Weights of a small transformer language model.
Size: 11 layers, MLP 2560 ReLU.
MLP neurons of a small language model. Each row is named by its layer, matrix (down: output weights) and neuron, and shows model dimensions 144-271. Each number is 128 + 24 x the weight over its row's rms, rounded and kept within 0 to 255. Numbers have three digits each.
After each neuron's rows, "fires before" lists the tokens most often just after its 100 highest values on Wikipedia text that the model never trained on. A number after a token or word is its count.

L4.down395:152162144118154151119136123106151091105154166119114107124126160143131141152114150140139151130141130136130122179158153108121148137139161155063125133092138117142160092146102101131160131146116165145159104146109146124136130111076076104122110138099166103134119093166123121185104157120142122142082117130105124110084116163141139153150117116125161130080092102135134129097136118148133116144146
fires before: " " 30, " of" 11, "2" 8, "," 5, " was" 4

L4.down2135:126158107130135121103180139146144083096131136171131114160110161129137116167119118132115128103133116139121140130095167165102134119104104106140129099118140086152154139103128167100103152123148093063077103142085110124105128127133122137133058147113151107127138101132108108119149134147096137121151137110081139092132118149166086173120167134163091133124128105154117169139117090142112135129141
fires before: "," 26, "." 18, ".\n\n" 6, " in" 5, " of" 4, " on" 4

L4.down1729:151117157155139159108133136153114116120153099141095111173124115165119134151144129150072103091105127131077137137114146128096098154115083167115126073098128140179128169154094115086134127115102132078133165115117137122145114094084127133159154111108102164138144098122165128122135127109188107115116097142126124119116100113138074134155124109096087115129110103071138150112121075073132087153137
fires before: " " 39, "19" 10, "20" 5, "5" 4

L4.down1269:117120127150117119147109137110078103118125107125140211104098136135134117137109118158145140150121177133128135110105154130128129146092126119127137145114146120085142135177131095118157106185097114114130127072111102126181163136130101139152118130100129114164105134129114102111137142097162132114110144179105108139093144136146140134089105058158163135120095137123081143138141144113092077142154
fires before: " |" 44, " (" 9

L4.down1579:140114133156086156135127157123140144142129140132132130148100082152126158142128133117097131115147120120138127134083172140140115070099135143159159145126120130122128141120120145142157134142158124144128102113128076153104122117124124113176138154093091112125137129143124155128103163106178100141116136149128153103101134167135102101098145095136120149124110137113117158144115091129161145120102
fires before: " |" 40, "." 12, "1" 9

L4.down774:154132195114144129073128128176148110100146077115100153171128103099106121152097134099128135139116154134157164146121147136154140126158154075078113117175153106139151127123104111159120085182102142076109149136113124091149129093159112138122121133130104113185120132127132147144138118097128127122110145144119116138151125162095109129148103119116122138131091124107139132110091125142135112155102
fires before: " |" 42, " " 10, "–" 9, "." 8, ":" 5, " Candidate" 4

L4.down2431:177113148082126099077065070160142117119114086104104094133163093113127135113084106142107074141154129111123171158108100110122138162166094112151127128147093121126142151112091141133148138164126132148091120144148132113120097124124148176111113133137090163152134130119161127129101143109117113150123133148145143146165093137159098054111128079156122130107110115142148122168168101098171113134130
fires before: " |" 48, ";" 8, " Pld" 4

L4.down2228:166166127085124142131153103124104113146156101147070114110130143073116115111117165137120164126137160138104128150150116151105117136113180125115109172137148149085150156111085096111118142183147131139128165089113131121122149108097118173115177117162131130141166125110086109104159105120148101122136109109132130158070143135168155076160137100125134087109162116138159100121139128129123131110120
fires before: " " 35, " January" 11, " October" 5

L4.down1514:139137150176119149103126143085120167155141089113103119145170137123157135099129077132106133169106144121132175137092136127102121097150114165129152125112130195082114190103136063093135128100126136160158154112124139159130161098112180112151172099131127153102115146107146123115128089122117077140127171067142095134105149143121134159140144118137101114085117091123134153141130135160127089109126
fires before: " |" 30, " |\n" 13, " " 10, ";" 7

L4.down1222:108079094145093108068118098110095156164110140127093167127121092121126112144137093116150109128139117094137154118145137142091089105127141135112161142133164121116151102166122127143104093143115155174158173134083084134145112147139143155115121116158099154148175106126165128147151099143168112129116109147126088079113134117116111166122102132139091144137099145120124144185153125162120127075134
fires before: " |" 51, " ===\n\n" 9, " ===\n" 7

L4.down1574:093123134141120107106125117144125140142133082146118149158109108096097151090129124139112095154147169086154140120105134118141108109101123105130111135090110050123124119122117098113140125097115086121095106093103123124143175149161114094152135149151108153140168066126152118140150108113125106125147129122124136101138112120133073131082108137090105151201127149153105133146145118131143087134134
fires before: " |" 43, " Pts" 8, " GF" 6, " L" 6, " |\n" 5, "." 5

L4.down2530:139126104167115142100065144176072141186138139135129146110094138133133157161118152159121095161134141159113143139101164118081088113156133165130154156106111060087204120130127123122134100161134126113127114119096099157107116138123140129140153184105081121174166154134145080129165136153133154121145145103122171124125116113170131102121139144157080114126135148179138104084102160083132107081126
fires before: " |" 35, "." 11, "1" 5, "0" 4, "–" 4

L4.down1018:171121117131131126136136137109116117118080163099159120112156149130136092099122127155068104057089106127119132122145151148118087156069140155086141138134115148032161116139117125109146137093108093138098143132159149143150091099103113114115105178145117129138149165124117152127122173088116114134158099134129140142134158143116122134141154110127158100174112109095121146148167139120124133160120
fires before: " " 29, "," 9, ")\n\n" 9, ")" 8, ")," 7

L4.down1733:125116153113138100141126178188119151121162100137115141124139103125114143131078105117105138139101109138133108148169190107169134098150089135112116113145152126166079133127137131175122145068159102134124163148108146139128130084143105092118125149124112119127117058109126126122141087111141104146112148112117119098132151108094165109129120089133118109110121148101135130183130118122122137105135
fires before: " |" 34, "|" 12, ":" 4, "," 4

L4.down562:172132131131127154102151112153150106159127166133157124133097121146156094094148138178130146123117099088105118118120131155120150116112141134126154125148126094000066121088142069123136121108143131124074153133089146103144130135116144142117109187101077128144162112110166116145138090156114126134167133127115112090156131122107145099102147098126125164116154126138106130136155143107117117138115
fires before: "==" 35, "The" 7, "===" 6, "In" 5, " He" 4, " The" 4

L4.down1448:122135084132167166088073119141157097096112120122096148095131123132143135107105105148110123128082140136104137117140140083124140137122133144129130156136172098037131153163161136125145095173150153121097156128131092110135136117142129107148151164102099156189106142137130096110101171139188158115127136150128129130103146147184163108142167128121164168166183090136122110130132115129155122157101
fires before: "," 23, "." 17, ".\n\n" 15, " of" 5, " to" 4, " with" 4

L4.down25:153087194145131149114124110179106100109134094123138122140143180160114147111137149180160119137115185143137090116109143088139097101095150139103110128212102162032095215150094093129120127162126108143162122137119148136132091145118168134142137112116151193118144150147134084115109168077121128102125130152145116111127137091150112086114120122168092147129163152144138169130091119123152109156131
fires before: " of" 24, " as" 16, " in" 6, " by" 5, " for" 5

L4.down1288:174145119116137118111108120135138122136109112115149095134231118110113104158122134103148133109123128114084165107079164135161093110136136088153150124170118085097135123128105115164150122144128141102120114141144139100112126136104138198125107140077122175118151173120141111131099121122114165157103127151122112131100123127128127164126148171079125207122134125148142145193091112134125174135095
fires before: " the" 15, " in" 12, " to" 9, " as" 9, " a" 5

L4.down1632:068137168131106079136115128098110127165130129144131122137123096161106105149124130114117129120132159157153157102122134130133112123144167084099093155115091142110138093170136113152150103155103126139087123105121116136137130143115106149094108109197166117109125105127139113141133132126116103124153167111102139112146150086149111134132177162147084109099121134117151132139109120110143127120127
fires before: " " 44, " in" 6, " October" 4, " December" 4, " on" 4

L4.down303:141094104171101151130145147106123145111106153137128134107167102131100118099160080146107121147097151134140143093165132155078121087127119129105104143113200145113136111123132155139095168144137117108121138151132153131126163142168068091143121124108127128143141140193119095162165159101113104162151128138098109130137126087109123125126137124139082129119128154169133163085108132154136142115105
fires before: "." 61, " " 8, "0" 7

L4.down884:116131145104145113143154110119162153130117126137131107107069096103130112073150173149151183121128102149093133101124153110105122134106198110070090104125122074096114120093111145138125115110142134115152153125153137114140163141130119172135130119153125159118147161151136156138133099124143139147142124165144143167104127144042145157129086118110111133120141134106141171167108166140143102144152
fires before: " |" 36, " |\n" 17, "%" 12, " " 4

L4.down954:154123115161138127108101120140114113085101150171137121128141103122118138122122123146117138086080131141103144120147110132135142157145121167148113117139119108144135127141105115136146102074118119134163087099151169133114101082127156167148138122119145179106134166152115106132127148150078086093128152119115107132158138099175164152114122104133133119109133115135129122127143189105112143121144
fires before: " |" 41, " " 12, "7" 6, "0" 5, " |\n\n" 4

L4.down2284:110094184115149130099086140165113100130153143106121105125097126132156132097130148112165093169093116130178144141124125145159123132115131111097125113125131133129106180099132149128093126122127113103174131089128173145154096172145181126173094117140093161122118166126103159110103181146180156141109095117110181117186127145128157115175113207111117109095125096138135150116140110117113116154106
fires before: " " 53, "," 7, "." 6

L4.down2438:123109137165124165133132167144151108103170142103105133063111149119147165156197125116151138151158139132120161159117134115155146103147080126145120114098099087143106174154098111112114179104131153114115069140121160101150132123105151106119123134075141127160118112124126157143095103186120154126155097135129123130105117097148141121130176117183118150133128161153108125126173111151137126148137
fires before: "." 26, "°E" 10, "2" 8, "°W" 6, " |" 4

L4.down1637:141130166133113111114162094157119107128132095123146111125118093071170085114157149138102109109140125116133165045157099115151114142151102150114143113111142137136123090111147179092146130133115095112100152118114122108111090088103111124104119133103116128129133164135134127117136160126142123109124135113119131108144151146118144136132117110125063114125094163134147130105132088095179109146108
fires before: " |" 38, "." 11, " put" 4

L4.down1869:130126076112087171156101130147108131173113096161131137154173107141103165111103152142116079107113143138125113117116111189129146133159106113114150076142183092116157119153103091147172121159125110161197149157113125120091137126139117136121117128142133112190133148146139098113109113109126118136176105139123112118153093161142151077124109124132128124139119106103145144129115136160135117121091
fires before: "." 39, "″N" 8, "″W" 7, " |" 6, "″E" 4, "0" 4

L4.down813:147170148149127142091160175119132152080138109130153119119147087093131167089130139152117138138114145118104102135110126119133120172157164110117121135111123127086093150123104129139072095119106125126159121124130112121196177156100155128094133109108159024168120178123124086097173125107142108107144133140152147105145146099124121127111096125182117091110111097157120167113131111118135110111157
fires before: " " 41, "″N" 22, "°N" 20, ":" 5

L4.down1142:158151143159124136072127122150061093154138095136145098152126147105169154157128112134130094127131165182152122128111099099134128107164105133152160115119150138136163163111118096130144107138090094125152107147120137169095096143128117119134092104150152078139134053101171083135165137128129110105165111136150137082124130136114125154109080083145121110149143138105102114148114118144135112110102
fires before: ":" 34, " (" 15, "–" 10

L4.down2132:077138108154138153098136121115100129133110145130117124150121137138157116142078098114118164116091127112111175108120141133102111134174125163145127146125137116143214159163136147189166134093102143103098134121143116139131122171145123163158137147103159149129131106117120153135141140143123155163164135165081153093143127146162163112105139117169139127090143098143129098109100107181099188122154
fires before: " by" 43, " in" 11, " as" 6, " to" 6, " from" 5